config = dict(
    positions='rope',
    qk_norm=False,
    attn_scale=0.177,
    optimizer='muon_variant',
    weight_decay=0.043,
    lr_head=0.00393,
    warmup_steps=200,
    doc_mask=True,
)
MLP neurons of a small language model. Each row is named by its layer, matrix (up: input weights) and neuron, and shows model dimensions 80-175. Each number is 500 + 40 x the weight over its row's rms, rounded and kept within 0 to 999. Numbers have three digits each.
After each neuron's rows, "fires on" lists the tokens most often at its 100 highest values on Wikipedia text that the model never trained on.

L4.up111:520471526464449502556469522528583394511510530517442511486563446475529475529514551444520440474548420540507442384530471471479433485452501500540441412484436498513546545511576541522509519498519512437456491514490488514451422526495538542461511568417504533506521521465508514508508458508511522447
fires on: "'", "nt", "’", " the", " \"", "oi"

L3.up509:511438507503520554484445445514485569471487483444501495435494511464496539529385528515527476578467563498485555403505498456482451464424465487496458439511479489488453508564516470524487489469521518485495483521464533573520511552452528509459581433473608532512486519548458539453429485531487445529
fires on: "-", "n", "h"

L7.up185:506492586502442525431470544506483481441512525413444581515505453495531429470481423508476530488483482510518500476541507534502469528549537533489507513523564555541474490439521490455488509422496512530498577450439461557509489463502418540541514589516582555454509500475471494461495478489501516590
fires on: " as", "St", "G", " of", " Le", "Th"

L7.up79:504542588527398517434514501551550473500516498513534465507550501509445472564522487571492511461468455535481501504491511509562450507526456464447551563469480456498546465482572541498534537468552419516543529477455447516403442478498493469428433476569517493485511531436519537510478493455499548512
fires on: ",", " (", " |", "\""

L3.up397:552495584466557498460419472544515528472436589464502530489476483442505519534487495489488429548501478455421501530430482494538540479410474518487570445526454516466444486513487483462513451500506513496465510531456498421501467499600528456470503493458457473477517499525500502463443529500531460528
fires on: " |", ":", ";", " in", ")", ","

L3.up548:519460548485503481559530546536500465566491478498516526500532511535514560578432531501500388452464425539471535507486512534534441466559521472477523456485519404557507425527506543429538448459459484535491426498519604478515448540391511478476519514418576451550479467476520558546457499467447469471
fires on: " to", " |", " as", " of", ":"

L4.up455:488513470490535524528567596533496481507476483528572551551425478475535472453479471503505541553500474482558463477503498570499530463471529524504561493533467482538465481536493508517489457552493569488479489473561518537477560439437511488480381492489503503527545537463489524501479524493461510511
fires on: " m", "id", ".", "ial", "ent"

L3.up348:429502510498543490538542539514498464515569490511473542519454444454521517538505516547450502568465532489491417438476485509514503468476493444523476535478471504440499551521491545569490485490544486480401442476507544625540480541516558491536509520436562551572557506478462487517446465543542525455
fires on: "-", "co", "re", "ea"

L3.up568:439491457508513436552587526464533492498506515417519521476491460512485469473492482549418456513473498506487526494588456460594520521478452463531475489504472401486492594515454522548510515529489518414517529546482459505549580502486482505502500486528525511524506475549485539549509510553524544514
fires on: "'", " m", "ol", " record", "els"

L4.up197:518436483504491434547498513553428555505530579447592511487544501550540470467451484535524560498449510424547524467451461519506457584566476503510477480526489535475455427515524451523555470475526486476481453532462541498500542525471512512464453556478495464502512492469501499475503477458528457533
fires on: "h", "g", "d", " =", " G"

L3.up427:531478481567481472459481583601529445466515560574525528543482487457518491571475489493518467516510499456466424486499495546524475553456489468452490530460516556406429497577526465470500559481512439417481527483448520575461513519517580476520530512509492520464474455460496455495445535505505414511
fires on: "-", " st", "imi", " ag"

L4.up333:474489487570472427450580557505501488460473498488477480528433512461463461479473436489485517559494483543499521565529490511527503451542473526503535481514515546560521446449502551528459519480508484493497524527472417511481493490530543569514500504454527544622443551431569530447431503499541497531
fires on: "d", "ed", " caused"

L4.up460:494544494481401445502462473455499550481501538492490597526454455476460503471495518503531539469481517479457486586497527479494446477522440461417486491504548475458451460550556541468473518467498554410485449392580543496402514502506540418532536501495483476497535505556532522514514503497481517508
fires on: ".", " 0", " |", "si", " —", "  "

L3.up192:527501489454515500516437487488452541510504585609544491495529536547467557577449470578441447452496396520589502491473553474519502432518487531555510530495447484505534487478508452536526471475456521488530405481570515443535498496538512483486491444452615492479523509459440497502523541522533461520
fires on: "on", "y", "lo", "ion", "ation", "ta"

L3.up52:457509513510459515495507490498538414482429489559476570547415514544485557544529484492490500458570521496519392511469577534441435552488517487443513441575501440553458469519516544446502516512479459511442496458498488493452554538541502520458511489500518543510530453482474475496493545472557549495
fires on: "s", "t", "en", "n"

L3.up237:463502516585483547487439464515535523520449465437438557524484517427520413552518475543482534552489496495519492551561555519490515353485519493486433422428446427500534508514486508491597523471500531477422495470464528467468510474497533513519535489410479574562527542497504543541484539572527547563
fires on: ")", ".", "n", "–", "-"

L7.up326:458518524521491540460449580475510465513566536556492450545497567527462536532509465519550564403445520466515534473507487536511457450479466518505478491485495496549459489484527540539546575539535484545509453512520430548509509440486397573563467456528553457573510509464434522474459476506471452453
fires on: "-", "mp", "at", " of", ".", " from"

L3.up523:505514400484468442501555547498516490493524566577509538508450455557534528490484510488527507505549522452524480527421516441572411503545456507537554479472448552502462506433396453519542558533505507581505553564527534459543445444496514473469503544483515488484490473501519444412473457464511454582
fires on: "t", "d", "g", "l", "ad"

L4.up75:502454465585528507497512431483512454497474461393484567469501424448531494506446528436522465518546576497563509562433586540492483507486477447470514530479489468563477450508571506490542506534529522483512529514485499531476457537507543442573467505472505531490550493437420495553497508507503573473
fires on: ".", "r", "ort", "ec", "up", "ent"

L4.up521:469466494495485466492463532470534523493446504474375495566452476469547491517509501571504480525445530457469494481473587512524557477529520516447415486522528484463531461476511533511504521455562517544511570457539533473489442524475537486501477477432478471470470523488470417498527582525482526508
fires on: ".", " |"

L4.up82:546395452513543471597495440573487497477507480452556481518500523507438510535487438484492424468468448594522449475478482553524459478521443539456449567474472474476476509473484577555454472454524435513448536459516450531467471506458479450554433480501466519518482550458550445512431475501504531532
fires on: " of", ",", ":", " a", "\n\n", "nd"

L4.up309:511489477586454478531410498552437432503492430460458554488434461519516481479530529525456495519560479515493596467445497580476479501578446470511500528495533444553476555449477548480479580502469486487534504526508528541492467524470491449426507471610549509524580554444474550465535486530452511602
fires on: "o", "i", "a", "e", "un", "y"

L4.up232:485447536422500500478559453486512488520391496514496570531498559441522475540446549479523459524442490528527474539504509453561551469477458464514505499524491460502518462529561481523470580487493496484492512523497516515488557507512549444495470500565490537469522447469492480500450527525449561485
fires on: "N", "-", ":", " ft", "pl"

L7.up19:485525507556577493498452536466492536548520465523432561508519498485540531530477532525538416572472534511486525448480531503512517483532567515454484477425483459529547405484507500512438417490525556484479495513497500449521501471520503504546515502483455495548514407542474465464528559526474470486
fires on: ".", "+", "=", ",", "ug"

L3.up186:493469482543545582466480465539524518530486546450494469516419423541462520481520434489513527494481568501511491476464569439462463487463439603539439481449524475528477583457528497500513495476560531498582513513455514498487505537464510551497525504456485570523491554507465485611478453538492479494
fires on: ",", ".", "18", "The", "\n"

L4.up177:534500543480455544496537520478480442463450556501418471519424430574513464476584549520526429472524593419577460474455483521514543515510505480492482486493524478509523477491524489472508513557522431483503518487498528480483587458448464487457510553510557446530499516533521568558412503540497492460
fires on: "t", "et", "on", "s", "c", "nt"

L3.up381:541483515493493503491448462444510492436495448523481462487490475478543454502434544491499496493522544520525525539513470493456465520523448567488468530456522438498525536535529496445490567551524570494451551416431489542465402490491501509446513566480516546480564476475495530486534467519509486462
fires on: " |", ":", " to"

L3.up34:464515455533493463560426496518564454552448500549526583552482431506504484519525464534517480485589567493469510453554411541487487459453480473475537495464462456476519533483509537521517436523513426488570466628515523529593560507500496516452418467501549474539423474479465464432469394516469514501
fires on: "-", "en", "ss", "in", "res", "ers"

L4.up467:457481510501514561484469487422556441534465496477480491439456449387494537556467512499516477522444556478511519475548460409472580476497482502472468470527520511508544504471499511547462488483455480477530506555443476522480469462501579435555527491477506510517492517425543517553508507571458453498
fires on: " over", " on", " all", " among"

L7.up50:450458540408502523503591470468509478519439520487568509467501471458521485513433503468483460506536500453492555513535498534469475487492520488479549504529491550493488520549554473501476564467489453466478548511556532496451532518502518451462595568577434426518563489506508479523466468540488595601
fires on: "N", " N", " Pl", "  ", ":", " pl"

L4.up466:513483489508476484490493508448469488517531507465526506520495526521418478510427443470565505500462502538518561462440501561542543450513474464500375488588501508487571425456490476503428457580530518520515512432469517466475500481469462475473496477558542502551448526443526506498507517463488531577
fires on: "ly", ":", "nd", " not", " to", "end"

L4.up257:438495534490500481467447452526524560477483543579574494535493557468482451572430465468515505521468411549505497509470501461546465504469524496470565472547579522434454453499561483420482499549503536440588439462449504509456418465552502485532497506485520495517490472528456478554490457480478484508
fires on: "-", ",", " and"

L4.up70:503442569547447451531461442485552519579487497465533535480515530513441493489483493556594463446478569515479476574590465514547578455497491545483386498496539443513494521466492441495469494451530551516467468494461517582538541524505456561510499464551559462520515526511481457498551493466470563526
fires on: " not", " that", " (", " in", " to", "ch"

L3.up396:491505530522537539479461411545475481523445482576531490480495487511495503466402548441558602558503538553512430510516503475537413502505540488493425488626495511519543505467484557501496505528492493489540505485496427493535549467469520570539530485475418538497549533491472504443495478517493520499
fires on: " early", "the", "st", " late", "go", " the"

L3.up483:495555527523539478552503385511561516518520537509483522433500483543494510478541476504549482517483531522529500564478461523463479521506499528499443561491539461514477439425529554533523527479556500493428542445484500468487428472457580468434471490488493418535527483432527539659471527544565580516
fires on: "–", ":", " |", "isi", "ec", " of"

L4.up349:555475454490506570458515489503495489540458552522511528472423499468438475524459454475505454487541486496509459456506503476504492484537481468508541474545503492447578473487490540531480486484452538524499530403562523515548500459493544523448484555506582474513586419536524453417553534535545507482
fires on: " well", " first", " Or", "sq", " north", "si"

L3.up466:442465491502545486505529471478465509452378550536463522549440519452483478599403552463488528523419457494466529467511556534516480553508542500561484484523514494486569522494511500497448493487535434523520503480498539463476595500472508509546523476542471403522464504524510487507468583545448490505
fires on: "es", "s", "tt", "lor", "itor", "o"

L7.up433:496524468489523502482502557484527535454521471558455455525491454477524470532516549502472506451490503536466489446400495541454530566479411481470447467531476500489555557514498590499449503454520487490484464508518534554439613538534548458515546459488506435497523497448548482472531465520442431470
fires on: "'", "s", " her", " his", " the", " their"

L3.up94:497593484480543525458531485493505470523540542475463565447421464460498503550468499471493530508497521483541520512502518541481556512553494534494472471516512503480476473539493564543534508417454567461411470475472562527577471454491493479438425485523545441510446542492523522517511493562484537494
fires on: ")", ",", " –", " ("

L3.up254:479552543424503527540525461470522451482474500502474467547459453462513489541505476438450521529490454570519448567410512494538558475490508541520529427462411503511478466493466531490468463581515507586510436557487434499512446487494460539492504549494480438500468516540511503452461554517514483532
fires on: " |", ";", " /", "et", "or"

L3.up57:485509495417486487500451516476494437449518507458440508564460471442514463567541490487500447486450483475482505454527489506530499479519430506499536443491497560514498509458553467544468529475378336493527443485461525467425521477572488500496543536518456593525503513456567504456452440496523539470
fires on: " by", " among", " of", " on", " |", " to"

L4.up261:504531576478502500527457499571486505536444515518485552501493561529475465523549488498455490468416438544495601562476540488511527466439517502465536464449451556514511496540494540453464428518526506513549487514465498508538563487510469441577502440472493458504499490508520485492520497572569487500
fires on: ".", ",", " bon"

L4.up536:526464512546462552446467560502483438467521546547460484569515512515525443486475502458512496542437499529515511489544459544431496486525490544471470578566514526566489545533504465501483515519517468507478480468518503441516522447421460467514534493589519502590582537416437476494379512507500449487
fires on: "S", "C", "P", "ho", "t"

L3.up554:445486491529526475569510426577496464474497548472551526471445454483508455509557522583499526518495520538567454423528492542486496546481583546476418489499561460536528599479530506443489533468536577523474492492505534518578515432443454493534523450551520501430480467500428463549452442532529487443
fires on: ",", " round", " season"

L4.up120:439508498450456473525487535560489503583479542513536575487456471492502522564456490444479483518498548551519502570510467541516448546499504536519496467538463475520465495511540514619543488400538521523520518403462523534490543538493468504432491453502576542532477569547473544433495532432438560510
fires on: "t", "w", "f", "g", "m"

L3.up426:469531580569403490433559566488458495515469525516451538485472484456552479516501440495473454548517518455530456507529502474443582461557505480494541500541455484448540547563454482452478499478527534510561447490530516529503495419512485483525482434499497515437544515470502496483480481546476482541
fires on: ".", ",", "-"

L3.up391:475470509472458489646507506540507503467473472530496465527432566551528547485519521441441535429532461602568514520532512499481473528437443493521435444553540474492491459478529553497467496511517507549527474444478487601504478430531577542573530472485506413573525474485452559497550485472527551563
fires on: "n", " =", "s", " from", "ns"

L3.up497:498469543532394512461538444520390519492539525571532503547430521521532494454427488462543460542463459522474518514535469538529436546493472449520502519585473513495551464453485494509469528464561552469483516535514476484509498468548515592488545445550508475506491494525607484479507516577464482512
fires on: " res", "1", " established", "2", "ed", " named"

L7.up328:551498473471488489526473484488506479546462532511432407500472549447499432573427491519521552548498539511608456518520507513461544528462524559489481443527553498495530439506432518520503420511526471486560492525457513535484487500461511438499509557510502507547435516432513443399557501529506449518
fires on: " |", "\n", "  ", "(", " L"

L3.up47:498446501484537376564502424508490466535506463468479454379461443492531502510565520523546515485492528535532552523520462490518522522525536494563406471413518422521534499484510526480578549451527573472543513491475495526500435490387498458520520477520539512547593496463442426529494479513482546555
fires on: " |", "=", " League", ":", "gn", " Cup"

L3.up341:531444505413472472487559509507529538521488577554528513492453464521464537575530503503514420337535474460494503501449501517493510478459470553495446508519432544497514470471490529523539442497502467430412441506554496551543482538489528486469539550521511471520460535500524505525508471521502514483
fires on: "'", ",", "s", "ship", " of"

L4.up168:569527532577440465515548530522466477575497532501486495458525447443467449539501476511448501547452588485529520497523521487531491480460539494535461502540502447501548517495495543537449500433520469534456495511472554451502598586516508564604470532553518481538483479531441511502553560447478560516
fires on: "'", "p", "m", "s", "."

L7.up407:438521589547487464449483485552546426556522474580520487427447450529537500489513474414457475510503571539528498537556449518446509546534464560523455519548506478464479484510503528521470469457475554497521507488437423457499510467447493463502451502491516514572559546501494487520562446465543563454
fires on: "0", "1", "3", ":", "2", "eri"

L4.up414:471452481458468550441471465574546449422485539535506511529428565451536465496477511506522458499522528473533519548519570539459520549518541529496441406550440487519487498464521513551525492423551503497507505488514486549468461503509528488498404521541488474527484467453503509498463500451502450552
fires on: " |", "\n", "  ", "|"

L4.up419:476525458510540510557505481571502497432485513500534527477531507502539494543481385498518532487473514520534494532482489488506472531563558527485548520529523481507520502444534494411453499507461572400495509466491508496474467452472510461476512534501536444543479550498501487557483476511513473582
fires on: " and", "mi", " or", ":"

L4.up102:540538484537511499436467496480465575494391536491493481487495508511513490494534454499505480490568484493496436528505500499459509469476487589487466462484584449494491494461452518507481514426619434419487445492502490519454489504452502574511555487515490561532526583512495491572463434489431457559
fires on: " in", ")"

L4.up185:545487511500457427515443499504566414475472494503512575520481457506533445496461546535534500468514528517500445429504528485513445473540483494537495499516550513545558487479464510563454517518423490479425465482559519553518509511508536448434561554467490490545502440472577535478475510473488501450
fires on: " to", " not", " be", "ly"

L3.up9:428507478529523386505511474567464474582500454536526463561446529511454465538451545515538551502438512515552453478450526474555550439560552443546473446564562482467516410454474482522506508515470470557432498476437533477554476460530515516559486522434508450559503559545465451456540588544442487504
fires on: "|", " on", " 18", "-", " into", " to"

L7.up372:451496564534442464523547456463537453515492516453447468539543464579550521516475539509529452410534492526511487470424545520503504495522499454547555480480429509451433529527528496545476452468520553486503492500553501541438539514476533468534492536450459467505552525492532439448503468509520531487
fires on: " his", " their", ":", " –", " her", " its"

L7.up186:527500485490432481450512448500436502495515484469514531582463515485509446459538484469507430527490518409569509497537495503441515503522487483524530572471485493543425445480495520509420473514470554451574455539532459521558506449537428524453538477508507482558413495470554550479501517548460502471
fires on: " since", " until", " before", " of", " after", "ed"

L4.up544:548483467562511495517490524448521448474447457560449454486485493475505489539504473496584440474575540497557476536599506465490517502473454523463538503541531600497521479533528495427526550470471483470423494483481500504455518491570485485514435417527475535509503504451498561430492511470567537531
fires on: " of", "-", "ing", "n", "ed"

L3.up493:530523488507528543484460523442598489529525618487551509556461495520415450521536460566455482471426520474444475599522521457490520467463477483476518477463430500546614453537510508519498500526546518482505480503565495535513562468435526548505498546484459503475551452491519566509445554546387535535
fires on: " m", "-", ".", " ft", "°", "–"

L3.up103:469519493522529568432529478543517434539436583558482527504431515515421536571455432524420483497464502556564570492566486499510518455503532496513486475491461493471517528433512461488462423480479447458409516518523509503513480470533572584452495494583432595517522516494469535504460487436460490449
fires on: "1", "4", "0", "th", "2", "3"

L3.up380:480513396474502496560481528523515384552504536522456464545510486419552549564457517530469442537499530589489506438458445452485452503477466458506507499543471529498510483493505459456535489483444534469550510568480482517476498591523522520466476487507559610521511470483509476559441522527447523478
fires on: "co", "-", "e", "ga"

L4.up300:510532524492495549462449474549471505561533476555552509437518488568499476577432525493522489510493535555532515468414564538498466471482554434457514528474473444487517529481535544423520509535559532446650548491489462476466482474467519444514475477490553486490504468503518484404536481526402486480
fires on: ",", "-"

L3.up154:517516506545477530561516488511602499554511485566502527444570469542557549540518562413594483584536464513445483495563534496488446474435483502461510545571466529522514485462594554515497526507488538469480543463505458509493440517430544512544493530468477509484502435429503482479503487470548541507
fires on: " the", "the", "vis", "hen", "ss"

L3.up492:527470451465507510563450485536548405532524533541513485472505465506588530493440415541467508504581424560448510491522486548464508529508510575414469487432505496487481475556500465455546490504522470483521511555507485484447517519497586479454438426499537425503460526544410483539502447522483524545
fires on: "-", " •", " went", " UTC", " According", " information"

L4.up305:466546531486507523553407463546472547388455515505513496523444432513585457446483546537488513470498561547446434484451557469410558459534421493464465460554446530476528530522464538484474605513464449472473511520527499516505477483465610517466513453424558466542454441546557506538456497569499483556
fires on: "-", "the", " inter", "za"

L3.up330:403513447407503490533487538606514485557446550563478533570537454531514442511476476492476498435479540470479489553468591524522463478502483533488480526523436440432524489511510554484493530489542499458525496515474486546549451497491543543458467505487508454508494480491517427484501511520490474482
fires on: ",", ":", " including"

L3.up467:572470479500485453469439579541484518583598515462506483452490559599587491564445523539460560507497479466546487480567459486539505433540479509499501445492530447444482459536525479479557515535490527530413483526459447536458462510455486486522457486475524585504504466510574505482505498516490491556
fires on: "vi", "d", "da", "fa", "h", "g"

L4.up164:558503496512523522495486456448475426510506496509478522488570561544473513482430545480520462513524499501520586509488514442468430492491423493506476469410506540475477497440536531496497555473526584487445372502469495498480512548605512521512586501535583456559575474514543555449465503554473441428
fires on: "=", " be", " |", " ="

L3.up386:533458596523483430547521510541474467515533421517516494522516470488530435466553496521568515465524480511462435592529486522546468524500466462543531520537520458547444454509536556425481517560504497469478502471509436555493468473414518426480459498549514485481504452527546513466471472466483468517
fires on: " |", "'", "ile"

L3.up240:477533470520416451504447399466554417501513521463448525530554605548434540429446508496483494490399448462516506522463423412519429499456481491468418475537450476505485510495545424533501539571540538487463556560501532480503527546480531574468533474525551575494475495470471521455479492503447528434
fires on: "ed", "en", "d", "gl", "l"

L3.up131:535515473440478441537601556474406545499456514519503500493455513489509514499456533522463511491497455471549528448484475447485526404449486538517474497487460581499563585484503481519525515490520507484559495454426549408499489484510507522536481490461543407569491481537518528480460463579441520518
fires on: "on", " in", " at", "y", "em", "ship"

L4.up5:490524548452486493517538478619515534478551509570523517474443532516472405571443476490465538532412501587504467505461545470561525520465477511567495531505511461452520443602478533451538517515520505494544546559443493476486516444509551493507437457550510508507490482512503464574458501507453458451
fires on: " and", ",", "ule"

L4.up50:471541526530473500525483533540515420444427506452503499453485540471451525452450504547514553519438521500533491479527466554519536516423536482509478584620466523551486461531505520484545537497420502467503543529446528535394442557544560481549481589516514538433526437459458425510516458538422545458
fires on: " the", "ym", "ust", "est"

L3.up70:514550533519444425469518475527531519527495470457505487477580501541490482548507572530440436423522472506489496425491507510448487458476446565489456503468438606513475526502462489591569441499482498416507458453502552583477489530394434489453552537510472514503524518488514469466482492526520435528
fires on: "'", "go", " of", " is", "anti", "ade"

L4.up416:500498454587463566546513490467461477563489543453494461534558424522484579530516477481477499475483526495532535437561574554513441544396459485544455457497495546480524448489532471567476485477565493504484461491489467493545466539521509551463428518520570478507454490510565493475476554569468454553
fires on: " |", "\n", ",", "g", ":"

L3.up510:458470553548493537483521518527534483507561532473522506383494472493435516498499452519523533555477534496518505505559465493458540467480523476482413484514511501438500537526435492490476494497521477424509432535399509532562473518493556586596530445500493566495547476439421469437482508493530502537
fires on: "-", "th"

L7.up479:578533499459504515516424438543559484411444498518487494590487477520463502491507533502523541460490498515468435466537507588489538514487522521494514459391476508503555523453525498502435537452523475427450450563456489543509520555446493499525430539550475454497548590571490494482434491441502498619
fires on: "-", " All", " Ver"

L4.up454:540465483496451501568483582469471511389461518513473555567549508465582464450524499535479471468551556537517548547499527505546548494480553489488517481554576424551533523522492471490480588501526443467555549469523528510473455521498533399470494474521486451437544498533447483468536498472513449447
fires on: "\n", "/", " (", " |", "*"

L4.up99:448497444525546534562490433502493539528548505503575505496476526492504497548457436533501520516508434450525508533483533552479538568429460543441477492519490518548472503448478481487476543394584519428497451487446424493580493460503396578483503563439525531517472549500423502502446489566475508474
fires on: " at", " F", " for", " in", "ere", " Fr"

L3.up350:537553475528521526545496563519558481514521526464483526532546498503519468494509455488513516432429610449583530540514494514443503509501494474453467445477480440559547447535420484486452477407562522463463473462486450467552438441458473572541507508512511513480472546543545472556516554495458574503
fires on: ".", ","

L4.up216:464595533438538449386469553555526550467578511531528532493531474478452482480451420508570533553476521499523478526474458501511548565527513549500500485495456489456493505504456494461517519485461523460528496458465487486468502502531528418561483499460514494471533498570506496512458528473496484485
fires on: " and", ","

L3.up242:491508511512533507456513569482576485551461466539508480507490475488466493470589476443410463523517516518490448422492571462520452553447458519554441516497533488558566499532513543497464513430572555560478424523460569594571477500494449543532560460532445504534511487461498502529499388519500567508
fires on: ","

L3.up311:487510541488477533466470453505466475437586567505536493481475486473491474418495525483467473489502530479492515558506468481479502496565502488498519572534479527536551521530500495520562449488454454438531507424455483470486538498463483477491484468533539463477440540429550521539460497473550546491
fires on: "D", "P", "L", "S", "C", "O"

L3.up177:477544531521535501537515528433510556450451462565444515482489518474546499467492497526535514496477558499621533532438490427477467543406510503444486451486509517441482491498530516505443532481502633476550492517511444542529438460455486466508516446441524495494509501491485492485531500491515527475
fires on: ".", ":", " Total"

L4.up143:479533508547452450489528505527434529524555545541463489541434503548519533515493438451485503501489479524515494520478544544440470515462543521526470442461525445449440497481554464585466566503538498494545529545463506539500535479512479494446487517465552520495519549433513535419464503569471544485
fires on: "d", " 0", "ed", "0", " |"

L7.up145:446508550534450465456476555530499463434486434409467496545469527467501459477455542536511486445473544445538585439502477492480470522470574462514469555517433471528538547569571544501478474466501494459534480466562515522527488506508476465479493561506508512456544564527415560510508414520495483518
fires on: "a", "e", " y", " and", "De", " which"

L3.up299:558503531524436436534495446490503453568424553522469503465514527506515535482492511458474554453387518459548461492473515517479507534454473487449463476446475484433562519542438509513538479493507492490466478458517452527400432501473497551518517462539490558551556588483494510529484522506473434516
fires on: "ed", "act", "ut", "und", "d"

L4.up288:489527447577432518529519536495490413492555480501479492410492428481483435541542503480528470556466450536537448487563498522473503396508466446478539483507533512523550498510547449473523457388526513474521433483498430542440509512534567454478501424497534477493571489562497540526493504511451511506
fires on: ".", " |", "so", "i", "li", "ala"

L3.up108:475454540511514479467559538464522498508438502564485508527469477411513533474562518461458443460523479526411453557482448472467467515528443495526505469503465497484494530505542507447519424457480450499472560505493509580464469556406555516498491584485551583511512507548540498587576486460559543507
fires on: "'", "’"

L7.up447:474490518438490460494433485538512488428587525483521489490529508527453509502513421598517495474501478417529524491469496485519507499494509533466541453507544463549491485415532477575448510508503485500463492467427461521506478515506450508480514571556477528582474624547497477535523479528499517472
fires on: " Le", " the", " of", " from"

L3.up64:417528522482533462522489551510584463530506507487573460491481470433500488525546498539486514470542496488639527483454414477501482522515525549435498493492505537512540490476518553468454441485472454488503579501529443488497435490563353547558476443563500514511438488455462495504480511477434488550
fires on: " of", " on", ","

L3.up527:537536473564518512487429506480511500427452523572500538449465471491496516509443438499479490496488431579523499485529467548551517469441527542499511526459423440513535477456461539528418515516507471462519483526513492512513498420544454494460618477502483524484468503544526430525427521517485498451
fires on: "on", "pp", "–", "t", "ev", "off"

L4.up471:502509493499507469449541500569539445475567519444518504452545462480528423480396455558576549483467513524541482469471445532522487477507526480478467496483425472515482503514544487395512552531512514490490407473438477525594520490540475477456492502417574431517537514531560432559538452478482531517
fires on: " and", ",", " or", "/"

L3.up72:488509526514537507512577479482532442435513545517475498573486496459506523532439423466546445450468475516565465492476507519476470512487411449532540403508480525430455557518504507472496459473503472507420489492534507510489571451535509620450515536477512553544440513538507555391452524559529491548
fires on: "ed", "-", "da", "d", "es"